From a checkpoint of a small transformer trained on Wikipedia.
Size: 11 layers, width 192, 2 heads of 64, vocabulary 1252, 4.83M parameters.
Architecture: RMSNorm before each block, attention and MLP in parallel.
Training: a variant of Muon for these matrices, 265M tokens, 5419 steps.
MLP neurons of a small language model. Each row is named by its layer, matrix (up: input weights; down: output weights) and neuron, and shows model dimensions 16-111. Each number is 500 + 40 x the weight over its row's rms, rounded and kept within 0 to 999. Numbers have three digits each.
After each neuron's rows, "fires after" lists the tokens most often just before its 100 highest values on Wikipedia text that the model never trained on.

L3.up117:524566421531530485470437489512492446476500471409550477418462549466451519472494515477494550443519486456461451530501522498514576489551464441502444501537475566574462484548437524519502472534509497474484552445533565545525428509551503414519440505510505430514488521588432480525504540481491477460
L3.down117:508563490490506513450550536512503541543435450561470431565446524430469434511499435492550497550453412551463484459474447467489494531431481516536545482467511487495512466505467505545521479498503515513517491461485488533420502507460475536578562466559484496457501537526545490538471570510494566499
fires after: " S", " f", "S", " F", " K", " s"

L3.up199:568492508524441447400515522475493465568399462493497514460459565518454490544479527496536487490500457414510481522524467525522476541536474484532505505527534479443529526563494453556516506537461483435464449478538463505546509535504490564481451469468482519469487465515451435480596491490518437502
L3.down199:419565459519487512495558524483437480455458496479441477530513487533557557560467483529518447501515507504569526480444487577472477547501514504471525419593549504556468441380567530524493421524505450518488473525507461485537485523468490508570500537481522500520518543622498535474489571512524495520
fires after: " un", " s", "C", " H"

L4.up703:487438492441484522471490532516471495456534556491443483446555463470495434444529539465497599445498514498449546477455470443462523534540519453438440508470524549508556510545497486463453524515429502486547444493496442559530436461505490627466464472456446483531513454566534516524459462502499484431
L4.down703:557532518511467559500567592518487540566538544536508497536474509464484469521534490474542508520468508438525495505401481472541528487495510504493569567434504504490485490458607533531513493438398511509480517504504473553468468460426466495505508452494447485471532489495497504439598482471456535511
fires after: " S", " d", " v", "al", " s", " D"

L4.up487:518471532476456532508567523501500523521488523488415454531448525522481575443411494471509504525465458513445523486554529471481545460417498436507407524546452452485584600455516484483529530501457524479538514531531474490521443544639509549554550482498446562490492458579473471507479578559447520505
L4.down487:491455453547443463574465486472486433550486486492560495459448440570527543523492565500523514515452533427564428488535545513479415442554477505454553423517456504534499458461468431490490465531522499530513465475540555497455535479476493503434491488476506502544508433469527498471583474476494521455
fires after: "\n\n", ",", "r", "n", "-", "h"

L4.up45:513504491449533537492525493504449467552516535513482478495531452455471502497478488396503488457454466466482451513458532498438484448484488460489452531430439453454525496543506525503384517504451465473555469578527565461522490562499498464510514468507434435485490495518463459540527522514539492532
L4.down45:446511499453425495495515499528426549495495581498497441526537511542469453508548552523504473515416420532459450537506464513474455468529498546471524493595492459489598459549493490494468519498607526539481413557491473480477540492432473468465571461480533580539532489530544424510552418563567507550
fires after: " M", " m", " S", "g", " B"

L3.up167:468447513514492508610444542488447429462455483537480464528454445459424545496480408433510546538495445496400488489462524428540582463502529481488479514460499499489457472536475537515528430427479509500522436521500502551511518522563460494567527502493480462510514500474534543508467551467549504505
L3.down167:590514549539505508462504440479508565502483527537465483517511585490483437481499549457512463494422544503519470484544517503542488463508537525560501522531525520471508496552529468558470567514546518518484524485430530520509524458410467472496517565468483574482534550485510491554502420490480528476
fires after: " m", "ad", "il", "in", " M"

L4.up760:526474491460524422546502509470496536452546510435457501497503471455546498456435516548467490454512611522504474553469529481534473435446493446552488501522441490449482535567492434539543511541562505591542545488452475506476551631471479453525508477505501494493470518555555462523502526510506483574
L4.down760:446502509507477513545495450486462563510415457458490571500448470460460569511475525500429482512433532460460518502492474541502532531447466503487562503502522520546452505484556540489471495556482548529476517501464568487496496474491492449563458484508450477448475547513552477552537501580542431448
fires after: "m", "M", " for", "form", "in", "ound"

L3.up7:549517476470490499505447526480480474431540592430436463503534553478562396412475510536441552523529498557499521586516441508510483534540408469537547483546579482474465487433495492514429499486446509501490487439475490539541490568485500488457484500516497496418564560453447534514488446522563537504
L3.down7:523522504500538578440455507472419553475537422501489466467483481446505465473468504488460489565525476439476588493481422544491560503539486490495494490492464462499546478462501546495447512473540508478478470498510529512511554531460492438386455516562517539485500487502463431452556530462463480494
fires after: " St", "S", "st", " st"

L3.up145:509509552527559451420477591475481488498466435541517525496441486474547564463584547439520547496563480453517465486506495512513555462521495488564472508509496516451437513506500598495559510447509565545462441485541550488499516534513481491568472472515433410471539450488411503560478541516477482517
L3.down145:452437469448503512522426473523526493527454498538412530470504575532553478481496465470487499514445510483531496496502518471502459532508467447558520397553525471509560554484451526534464456494566491427557543488492500508483542431477546517592488534479492577503521485570488509484487491521490503517
fires after: " R", " N", " p", " app", " trans"

L4.up137:467544488468463530529522455447449473499484486560560491552443470478550451533443520505512518456517494501512486568468457510535462524451474514555444500542524513487535543459549580549522498496547483556448467455540502588548457493532502505446525514450464584564498498532516502550525565553489474449
L4.down137:457572481566527489411510532585516470457525505495557557455561501492540490584529485430503478481454423391562502495482560467523546489493537526504507533513520508478450483540549478489523529517534485463577496486451568483502429516465471504470552480584480431472515514449490513438520497529514515431
fires after: " fl", " c", " e", " p", " be", " P"

L8.up686:470528500555528465463472573594438458487505527527510486481493501459503416469491529502499503543519486504494439466525490578537492601488504541475482480491571564472488535496506506474536434484504494472527506495524465537493443449496493499530463463551427486482437474520470481467483517455431523505
L8.down686:556543554522484486497508541523459512505567521496444441509547512526454479603451461477484523372525516503479512535508464507531545504544527437551503510489482491539525525526511500533506533492507538504451499468502457512504457512571543473491420465519533449495462466496507513468474483502574441456
fires after: " |", "|", "-"

L6.up714:505448478520510462460470474480476569517499585617554465540488489446491423441534489498504544498501463493565477440555487526477489501398561558464481455491489456418489547492461518512496552511520514457530487492476455513529564535527450475496497530575469538482471489490429506512493449506481478526
L6.down714:466512532515466482490544494458564520528635451511482476476484451573537612511505486493537429469544427494467473488557522515423491539549534527494497484440432467560457463514440505467503492519495527523516451457493523477529487461548469528511535518508484500501467412504492499499473468526482506488
fires after: " b", " B", "B", " s", "b"

L3.up713:541459554547464412490487444454529426540475537464519507512517435496494493562463548525541517525547479457519491447531503479478489523472462573470453540485500448476535523461509477579508508572480561485559513472536569518510501518533547509518500441588487511532515440501486509456535527466531511449
L3.down713:427428471451492545503522538480528499576551488493471515467472463502511571480509468477492500514474500523397482505511504565486559507532447478541519564460468475490535524494475608458481532522514446597476498535498474486500556493534493467520537545483506475504508510381500499496507517533452460476
fires after: " P", " B", " A", " V", " W"

L3.up700:526465530494511510516482469495489536486480510555431511476466485548439544456493534485529495494490474443477414491467527434519520519527509556493539561464470526494534447480525589461541500474549545526531487578577532532499434487541557462512599516504560414448476495560499532506547541498466479553
L3.down700:466495527489516477481512512480525394572538519436490518531577530535475408503478528589549480550479405487538533550510526542554479470505492451493527459512465457471493543545521450530436405511485466564473486540513576559542495463464537501529427521521512508458480463463522420420515504430479485509
fires after: "em", "m", " m", " am", " M"

L3.up24:477532558511462401510474411550456502410567479508495470450491430518586497538466493570551470498452497526502490470456596517565493412483533481488502482541404513518434408563485543476494437534514530453558498543449488484453570470478555482548482493535532431517561494428538470461509452492499583502
L3.down24:438535519441552517485449603484535486440550545450432566547455480453529470429487543473489479512468474532434481542508431511530478490474481560507519535570617525541465478456463448553501381494494456539464466500537473516496442464475508492527540508491481501489476574531518573529559503564456464482
fires after: ".", "en", "olog", "in", "or", "m"

L3.up231:497494463459577513509531456495470492444589493491470491529493444506562447535500464458505493543538508479474500511487558480520537519538577534488557488521469501427527471467552505516476435516516498485443521513523456570564500541535560482486480558572455546456523474552438513494549545455498512530
L3.down231:528486478510519432455552458514504514524443452536474472465593478460513508529529490466435475462555515497482564522607481516550551520528446511444441547541495491554480558477481494486560560488439460454563458430472517514561513533481441517510479558504540506451515522410491512504501450520512483451
fires after: "uro", " P", " N", "P", " f", " p"

L3.up554:506496447471534456418569480544494538527496550505472514498427515468513500488491472426464504467597498485484482462462537542510494454454521447442488506428467472534531510511473528505522505521579499434518543529460493538562491619517507498512422449498481385505580479482493514547473546427534488574
L3.down554:535468515435498452549477520561456418571555562438445523469448475585511477523519501502468515519487491451505501443498501555465484570558479490502469482493551481462533492486464536499541504527488548597482430552522516532480595453420497535489531561493498533502515478507541428538431481556512503462
fires after: " N", " f", " re", " trans", " g", " G"

L3.up182:453435514493560439446530503467549562539494550498574493486543372449501487479498478458453523569519545521570481469498524448471526529549512517522457417469467475477466523531467518448508462429518504527444471465477492420545525487534482439522431479515506434517464505482483448524472495476522546462
L3.down182:553545514548489484493516499501492494567487440499506472479533451513494560543462496572536484493497530508519528563473488516499589539553482503489544468459591504490452528428494631503484525570507516461556486524476500503544531539456463572433616516410470557438548476484414510504519430475457533513
fires after: " o", " p", "ort", " P", "|---", " A"

L3.up642:512468467509466530504540544428552470482541529430492484496507555510471484528593581516464507604448524431541477519565516427493525501498472531557430458518440497452527477487430473497440433457520532464529513516503554496508573461527563519448472500486450496533470471518480483501510473517426567547
L3.down642:482518548469495466540532480572472505512502503551514507499501421461507424460522478460531579486548525514500553525420447601472521488474531565506534502443471490520458539549539502529541519549541458447526453525489387537489553533553477473485597511524529499477504504480554541418525580567451465452
fires after: " h", " bec", "x", "h", " l", " cl"

L6.up409:434509466465458440450542532554432426543491484452530441554478452469470412464516511544559526535470569445499514520475514483535464592463445487553475541515515488479470525501551526469503533537477590512510506513571476481475450534462551423509532529515429467476489531538546550479521508502499424561
L6.down409:563446557535451421451496505536448473391450537475523475534444495505498542525576487483516529510520511564502554484507468514553549524540520472446564556515454521518541424607428460497501470474442459533522489511491549538567571534519431416522466474473539548548524502469476572468542428467487462429
fires after: ";", " |", "-", " R"

L4.up148:505462453476457589476488498524500542514496537506576524504622544534522554502461493472467526478492471521532478479488501513459535557507493378507481484508501495536532527496517516489453521527495587486522542593530544473518364460547507526540480539533477544410563500515407536449455524484532517497
L4.down148:492475475528533531516554514499562525537471421415537552503477521526595536449511511520512520510424502545490463469441507508449498451495474473526493507470506475442381480552482496524527603511458482581492439496575529541512550487543472473493522543460474510495552482453536447456551515508542502519
fires after: " h", "ch", "h", " H", "-"

L6.up521:498539462497467547547465522454492585520520550555509449488461502489497511531585496442569550487396538523406522453451514557486482561396434481558427482443443485501475495582471474453455534462469506512479472494477519465503517479529507550523509539522474501532470562485520481486433491524505521545
L6.down521:448509452506462455509474456485500568511549504500536596475528584487571518560495526428581431508521509510446492488488531484563542533481502482545474436487487528452509510526426418448558552489477450452501474428505419421503542501504448520480514514476549459493477489471456534513515554517495484545
fires after: "cc", "ord", "f", "p", " cons", "n"

L4.up183:481535495467572435514409530530479512517507448499525410518473548482493474415508524467459414487472540492547524464496526500511507513423427431479400519524530506400524447450508501530499468516557487508463524409605510420548477554563471474521512439582473540446432486461465461481488519520459478518
L4.down183:584609514502564464528513505533466514441540491443528494446553499532501473540496553485437523434517445416432539441538448494523516470497546473547493555573537520532498495503550513504535540503494492491509483618531435511496499516438485513472555555519517484490504457595499520513499541511563513512
fires after: " re", "re", " e", " E", "it"

L4.up96:529488519522502552472500432379525532479519514569461451460486498525451420548541542525565532526487456530439462553512514509520429578481533495413500531504549543512460455550516549529501534455510572481443493484501430505494526526523506495499483492519525514560479500515437462521506515514456489525
L4.down96:512519419529466549509586408530510449484412524467538490478475505497488562555428527507539520482523503504525510472500579468479538531537504541502499562498540539470528538496497510501495614525472512501532423509515490574448510505457467536479532543474434480474501496474519512429542521526550545529
fires after: " re", " Comm", "rans", " m", " r", " ("

L3.up738:482469530528496507448507501499571510548523519530500486525465530497514561490558547433455533511487572470528460462517469512447516464537454487498511480520504542486460495502509480553489444413526486497463485502503509489442505517505549561411490585505478507402473507538514547543444510479558457484
L3.down738:509488539502467558599545482438460475516479461486528613546502530505547514513471529510540467543419489453427496516529517430572528498494433502507511525511534435479512466547473437510478511546490488496551535511524570543448598509449507511544490451579446554501410544518456508439502552483521498480
fires after: " pro", "hy", " p", "it", " E", " F"

L4.up613:577508512509517469470455471540524418514462522503513471454526443513473545486489470533478549581466583492464478490530471493520528524471483461542508465475574421490516544501426486429448455429559520480494501481546456490515497497508479534473497521630545522556481419483571525500530526526550515543
L4.down613:421475499557465492451563547423475522521441506519534471515488475582549538477532474489471467489537525551557564549487498475485493476621467508483515550498523484487527415523528465561480531462508547498514496518455535490497526541506529501440413609519448471459499534524499458525446549501540464453
fires after: " A", " o", "A", " Ar", " Ad", " At"

L3.up393:519498536558529488534426467537494515472492518503528502421543529499514462512446538469520456497508521513461499442515473601429581460428471497487543491469480564485520498463466473540454583504421498450542427414465450549539548584531499543541416505504429481485496503494445553501528549515493487537
L3.down393:354521527533444514518518484465600488569420496528448506499567535493487453548514454516540445444509485428500495511510540499510517535457460496472536506552560480523498459549539517411495451505436412540494469533500486490470484549513489461495576403461498512542528548492497463474460470569635481481
fires after: " d", " C", " com", " A", " s", " D"

L3.up227:552430551519525536464488488459510513449536554485534517468525500439507470560438558537507476522559575498553479509568553454494458568576480512486527522512533508540537460527468565469538531469489425551521506452400489597549485455503465526516432561426510454513509536510522525495447504503491519452
L3.down227:435555437543443507561458488507412500533508483505488546496479479435528525498551514492493442527516502493530488497509509494538479487533522444515522484502459454498492419409540520442477507588560502465512560431572524488500495539455477428480489547574504436493465460506496460444511519482552512519
fires after: " C", " B", " F", " c", " P", " K"

L3.up619:546522519465582497530538558575497518571498486451467513523511435485465483506508472463490474583526523512404567516492496516525532477438526468532482519511463478503486447532445407509418465524516421482470505516513457379466516457511523528476518557588506497511483466508549457445440535503509494517
L3.down619:459474578472477447488493483491486488542502540517531517543511539522500493513550537493493552444533503461571426500575444446532476512524434511454498547590530559502479518544514521547536552490427555573515446510529524530507480553404471468532548495467417529477536564433425484595527461612488508463
fires after: " bec", ",", "om", ".", " mon"

L4.up205:520496493503463502420508474437544503460487540473551528556531515443520479468483511509477522484508503464431547546520463477450518564486475452452581512506458534509475503520563472548509482486515446520544537515481535467560509513535458477408466454510519451484537449544473544479520563482519547497
L4.down205:482523521486507516612514486521476543431557509500434471482522488472521481500541523556484580534556463475550509493513473537473527566506480617495532483498498473540498469475484560485494429416531555499562475587575430526441432522501527527402608524525438533471454498456465460531573521504481469491
fires after: "h", " l", " st", " d", " h", "y"

L3.up685:472433488541565474539446513475534497481465528493496477530510492506517494535540467549471515557528539467515492419493424519479500512485556535469467525492551500528426466526511569514451591535582539478492492524473493463507577532549492498490444461522552432500526494568476423481463449492425470565
L3.down685:513485500420497528475518491472481494501568572514523557544489439480508548456507446446516444546460480491522493579547519511518504491553430526605546505577522475573577531524474506488536486465467508492513549543459516489520410424441466511466577515491488476508473477496555567470563551579502503430
fires after: " N", "N", "-", "D", " R"

L3.up586:549481511453482480500485464524488515592530519443474501510477509456451523488508513498620444564423498439582497458541502467442515485523531556491515403526528509478479501494428498513532449469504479495506499586454492453566564448556463528479411457575475485530482531499441503504476550566487500511
L3.down586:524455473482534496487524547577452450520460519536471493489517486531550517446531500534451526437598441500511515482523507517522569510550486529517464510577475464582466458449586544509466505544587533482461439485472536503465472514477528480476509478507483540443518537490498498559475450478530471507
fires after: " A", "02", "b", "A", "00"

L6.up251:419478442510520547451480480578513552520494489517485479427559447468478548467516450502413496557478513448494451595549540511485515523497490504428511541431548544497476456510485496490530495520431529479570571500502544494467528534465477511495528495431533432492481452478533467470557522525500546523
L6.down251:554508512549467500460484539472484458488415523497503450543533467438471458525527476530535517475491445492514571467446489482465557512513531401463521466560522464455499538508517536440539441521532454531474495610514418518523575458596579529498486516460500545517549562548614508590471488486534534439
fires after: " ", " was", " Or", " a", " in", " ac"

L4.up70:498491458498527492514506479496512529553479469527535425438513511438463459552528532542519552502455468437449490527482496559503469537548609566492488526553599470478513394512494473488464459548461452462522498493571483510516435458493494559502426515502547540434454482550489404414430446522450575524
L4.down70:523497522531448536589558503521487511516530493462519491468518559500500496515480546571416481482484548476526428476521507576511530576531463582519486555496523494472502509474557524466486468498500533455540536441471476570530538462503510527478517490502473456451468506518499502495493458516438463578
fires after: " ", " (", " le", "-", " c", " re"

L3.up559:563554568536517497484480488494550525562536493478509533434484513560495526503472542458505471548570461460513516454495534527508544487454517544505506464506482520470476538508528502542514474537457503460477453445537549457457567567431489430495506528537594512532437575475497402423487506481565490477
L3.down559:534459482491497557457575463486538505577478521509558491545504499509435500503539527474516481532521537448436504478528503473474535550575505496467538479498499573492475491508511518484513499509578527486517462495532521542455497524470482488500542517467505462508532537528489441549493523540560495442
fires after: " B", " A", "a", "ra", " R"

L4.up421:505495587465484580447497502452543503448537522496533471547568561508541453496516498529499514576509554516497449523532479490447508504501476454519534396512505489501462469520452525545480578479532584529493477419493479575538528475570542463495480539565443468530460490501471467506510530494532572539
L4.down421:449510504525520463522451484561554431514513481479492546438477500476509534511455513476429443455497502523455517513585498544444502427511458515479516521496442526493602518491547455501480471472469419420478564521596522472497526497448448519482428496530536526492481519516477529480408553507510505488
fires after: " R", " elect", "t", " St", " st", " Pre"

L3.up54:467521498502548472610466523506474466483527519448541474471469465437479509546514504439503567449477493507490484476533546480501458498505488510510387515508452480491462434472516522511473517486449497550501532434519562518535384545473460475486473569396507446578429552481460520541445518545506503492
L3.down54:494477515537544517464570528450465472509479476448540445517511607517548516433466525580509483460499505415494530561541495509472543533517589466372511492429548525493521516418542467501507501497448529497472459483464492509489540476518564593512553536532543556466455511548539486513524547475501572496
fires after: " S", "s", " the", "iss", " sh", " s"

L3.up143:462562541460511555456469455498449382451542477451489543472556523529457579514492476563526503494499495542406465442459503498478486535480496440554459408506510480473514519493543494549511493523474531441540503442505529480532539486539604512448533511397578480465513537530507496541426551514532393538
L3.down143:507502503451492476491497521523467579459503457502543477572451511484520422550566456488524452487456552536500554506526509522436439498503525558440525512508472545484455533547402513516507491476517485526452504483534456510422439463486453506504528459514467553462578414514427435423490517572445523489
fires after: " s", " d", "S", " S", "s", "c"

L3.up247:500464560542495501478492473506508503490536448494525551447552502566500493534508515522530554565543463529543500529513478487545452525506502442504510587508532524441516449447484492533488536553444500523489502639457459514431487478618421486506568505501450486460488513529511486489508453560522517473
L3.down247:549580509534527447489499541467497495497516592455530455443470464509470497477549564485542547455475451502444570433470501477493574501515512546519491577507518489485475534508407484514542466474506488551585522460484497471469542534464530498466484501411490526478477502586495505494556541554472548410
fires after: " R", " r", " are", "h", "b", "u"

L3.up434:506454567484505520515492533457524508438501492467511545529559583476493514514514541588476569510522449552470546534456506465438514531461554467472540497505593504524435563526546536546503569553459513541441534494527446583472482535587549431481475432525529433460534512479469507463571480478452507485
L3.down434:462445515437474496480467526437523500592537434494547464463470493545520525527466458422485541477537621514505533499489438549494556584466474508526463514499516498480509540532500487498512530475464449487549487487470494411501453513444504482503450531514494464508494526553508488482572458459492512437
fires after: "-", " R", " r", "ip", " res"

L6.up670:514528478461432451511477493558488584527559494506554466493454481391479584518560465514496500483502490496541508528526532517531470565428487480552537499556513541589541512574543520528533536466495501450528544500533401423518532489503481474468518469469526413542497549459518488433541583563481412508
L6.down670:500488436549502535479523522559492520495573485517445508435508471544472475548533496527486499564527489496543498473520445520486512471443498455482568471489498467510476476389477440461567441501457486519459507461492492527543524480589448434463427583487520529440542425609512559546438412522471595445
fires after: " |", " a", " ", "m", " $", " d"

L3.up600:512502456483523561516438483516488547433516488520516438523502509464553464485486515486436598493510529548492484498477439530544420501456502477556497473407499427460479445443529512558444495480614529441540473554470531565430429468488515541484448479488573514462496470488475487449497540480480559493
L3.down600:500445404509446454522483547494437466479466498436490522542478502467456477466487464538517481459514601401538519525525491524486532435549501422552473502563471524478436489542534456535491574521437469569507456434577454467504462557479536471483534471496499616440569476494523500518470540455490504503
fires after: " f", " n", "y", "'", "ber", "it"

L8.up758:510462440451441511443540532510512533485482531569510411507562507457502505467510514465457520562483563459510506480555502536581518500459543474506495497469512484527563489500512497507461520531495449614453564502499520518506533537485514541502553457488387565515487468573493504558587492490505469471
L8.down758:522468480497515505442543476518567514465467511414542486504505541509470527514470545476577465533436420519442577590426539502485450519429475429474516445555505458491505545547447490497496501543502490500475462553504452521483498491518515524530446465481490515566511463547453496479514528483585482458
fires after: " d", " r", " a", " s", " w", "ed"

L3.up159:525481561487514491500438501578490520453494453522490465503512538499537494467481552513494495514563522469564421553461415552513498456439496584529516477470512478575541463453441500533504478463523506476513533512501514515539521606528428562523442548480494478581544571448533525470524485504475517516
L3.down159:483449508541546493578466551523470551546464439489457552508500446520457530516552571489491425541594490520496545542528522537518502464557503526492547502520488512535509460517502432435455501464471434533472537492459444501513474426477500441530499495483551512496554407446466568512537545499556502505
fires after: " d", " inc", "st", " D", " for", " ex"

L3.up400:537501443459562522486422512400529527464485571547574516472582488519469572542431543453461510593562499483490486481509513487524556465531577517517459481433540507552527547538494512484464524461500536490479470525562542539535466553496501413506505488472487569492430511522470535506481456474439483538
L3.down400:507473608498547570530515498548489465505485442530432476467475544541490465495511512495544487489409493550536482585505521496433388491473442457450467580564475505516493493483467486458471561507439470531497550482491556490450514525510503443465487498529506498429484454446523478442559545448552518482
fires after: " res", " o", " r", " d", " ro", " loc"

L4.up640:492444469497511486504444440458500504492484474545438538562572523535500582542478501491453516483491510492480436429533489510446556520402497486505471472501478519523486480524478466501454468489465498537547492472505455445554539547419516522459503474515487500489465498442552521475421511490500428548
L4.down640:506467520455494519473557483487463505446508544486622489482477547531592502473507482536500443459481460518548467539503431495516556468548551507587518470492404488499517472456556517441532429587459475547371430518513494588534418472459488486535532447548502490451586550515463486538546489529481531512
fires after: " No", " in", " de", " A", " do", " off"

L6.up162:520445484534502477525525451463464522496504467462488522501516540446528484501538446508555504578427538443546484402448533544479548595554495464529429391461476538515527449559475559509505502402534515500519418487473454464498529446443508495474488595512444497518505490533468451501560463472554514499
L6.down162:529475404497479492555511437498514470555478441591513525423476525521499428531499476546497478532479517456465525520502479427474478559422584511453527555469531534472441433481453466476455467453579481479449481549557495549545485486509511454464496515441537468410479535467456549535498482491553493517
fires after: " comp", "p", " f", "at", "f"

L3.up496:501500515525448481407560511552538474465421544502598497437442514530517500547462568554596533440481599435510505523469471502545432465490477463478506486488535431428475526500490495532467461442476455493516470525500507538486526467488536517500555505429544481512547512451499468440498453486478551517
L3.down496:503509444563608550535508530502466459509522472493469525483488490472525488466533386477432504480502576459550473409455505492517510561443537477551524502517469450540496572437525427484563545463496525499530458489518507522531546537554572476514507519478544442463540468523483513545451507588497490541
fires after: "-", " s", " B", " un", " G", " R"

L4.up391:539481434458600482501477441533526495516471531486569514423416569454504507584516524458514467451497501424557563539468513508530476526500465505457473442454458438545525499472525454529481482538530469509533551467552506498470538521526498496512423548516476565482505521531494517439561516449472523485
L4.down391:536452548483492516484516500517486544506483457496451502546498463480514509481460530535534525485451515621431522559464464538474473478457481452495488482486540527555495496516436536556433489553486461567494474415544581515503503481464492535478468471471483491485584421505537458505461515494484505455
fires after: "er", "4", " F", " f", "8"

L6.up61:555531471482551500488415485527540479542512495528547507491480533553504505448489519552483540552470501491508458563460473492521479572579596522526454523473524419433475495529539483444480453531430522524531465571445573457514486515588571468501515532511481519521538537493484456618474441475576473528
L6.down61:486493559586466493466528611489429499466531544449503510492479506508484462437493507437458475483476496479519491473600510443461472470474394504497568592564523580547519443506496421528493552488476464474495522497551524461463492455420506426540441579514503514420491551523489548486503476505481483507
fires after: " I", " S", " O", " E", " R", " H"

L3.up544:509508538560506541478425449518513502505466496602576557569564445542503375525442509588474462514497578408543501558436470554471482552448462583481441552515539488527513490489492498458518540430544525509525497523493555488468488494449468485441410504495448484526500480413508452513528503529461520569
L3.down544:493546421493458471538487542455475532439478558506534454521493459452570545473545489475479527470554447519538520488521523479509549402480563442502531463505442581481468447576478436529510550480491470462456496520482430500516491481502523551500556452527521522402456481539552499457382512527477502527
fires after: " in", " n", " In", " of", "o", "y"

L3.up318:436386582523462513451510505532537519457503511504519481474410465501536503498479559479480480513517519458513522541544514501489484530501473510466526491485531481450520432487534513526487482478477503531519516474509420530550534557503468465518462539520506430443462520536541481549423555471479459448
L3.down318:456511595528530472552475432529470433616488534527471537512483485474481535504447489517418436519441504468533478495496539446587563458490505513460452519469497505441472469469503508419495430526542489540498481485477489495459391471505503522468554472468494486519522461509432632476458498508505573473
fires after: " C", " P", " p", " c", "C", " E"

L4.up150:503550452466490474551441447495501520485531514531482478492478561591513516460519578466508487536567568564486502519530512460515509534489514550480541569524523502469578392519519522464474616445510462523506467484534475461517473449526525550461512500542558486479582539457542498451478504511499517488
L4.down150:489449561526523423515485516510523464464515468492451497539484556434479470386585425515464471511514519571498487535545465469502520458517466511485422553569575459541485469434508511512501467494546511489498461517434492516503457509454491481479462532512448519532535559533439549510516475478511497522
fires after: " l", " L", " G", " S", " H", " V"

L4.up563:563556488493518550500513571538568487474498524590541415538533488442482442457480474492433475506505447433486469449546460555547443466458455494522542526480409487485532445471466462439480526459447426472492512545605494546536475468478487432502496508535552479483511491522541458535486444503519462473
L4.down563:406454496506461530474488460562467512519546577488434555451490407471503490494532431506544524510540585478499486541508457529498489534564534542477527421398534435499499461560541505525486453539534436525548484532509417534481534479574480513480540489446489509541445489499465486438496501484472485512
fires after: " b", " B", " h", "h", "as", " ch"

L4.up235:537460458424503511495433506418543558473460499484560465501568431508508555448420590482507448486488504469476573536551426491541438510466543524503513508525569546520420482524517442497484508472511533497502538524524498542447474500463542544556525523496571453480551509468550544458489464512457468529
L4.down235:443487513529460490547504525532524481557499405490468520619465487472431510508515434513481473558537501500532487501473487569470526505504457522422481489505453461533507518527518486459578476444558485562549513463467492539585455542501492456515454496521498501417511530486521485490534520435474502497
fires after: " m", " H", " M", " Ch", "al"

L4.up198:539567446549529474491431582521480478543523456509555505480454493487495462507517517545501518535489600500539511456482466518581580511464448486546548385602461532444554476516517548538514525476492494483529428491538454509493471527455517508497557500553531465519493487493578532492509583521473507531
L4.down198:521549501526547434494549463581513500477469470497565473522514550598493457455525501493455503511490518451487447554541516586493492558502485435462466511519537498499519522419480547540531491591488494458560436514515431476473487529561528529499511531507527489514526479490424444488540474494504471506
fires after: "ab", "ap", "amp", "cc", "b"

L3.up360:491531501470499555527489486551533482500493542577500530494527479481456532486462496480551529477493524460502494551478446489443535529560546579422523503458476544538537493460526520512543486548497529484512507486543482414505465481548509523461446464597529533487480506481516453498494471511469483464
L3.down360:512459417468559495452496462452523550520490478399489532516471551528545504485489535514554511529540513479470499445439482440438441552512546420532486515518584514447454485538492504568532543547476495505505455505501446514514467488506534503529510471498508521558526495554472513478502544578570472548
fires after: " H", " G", " B", "B", "er"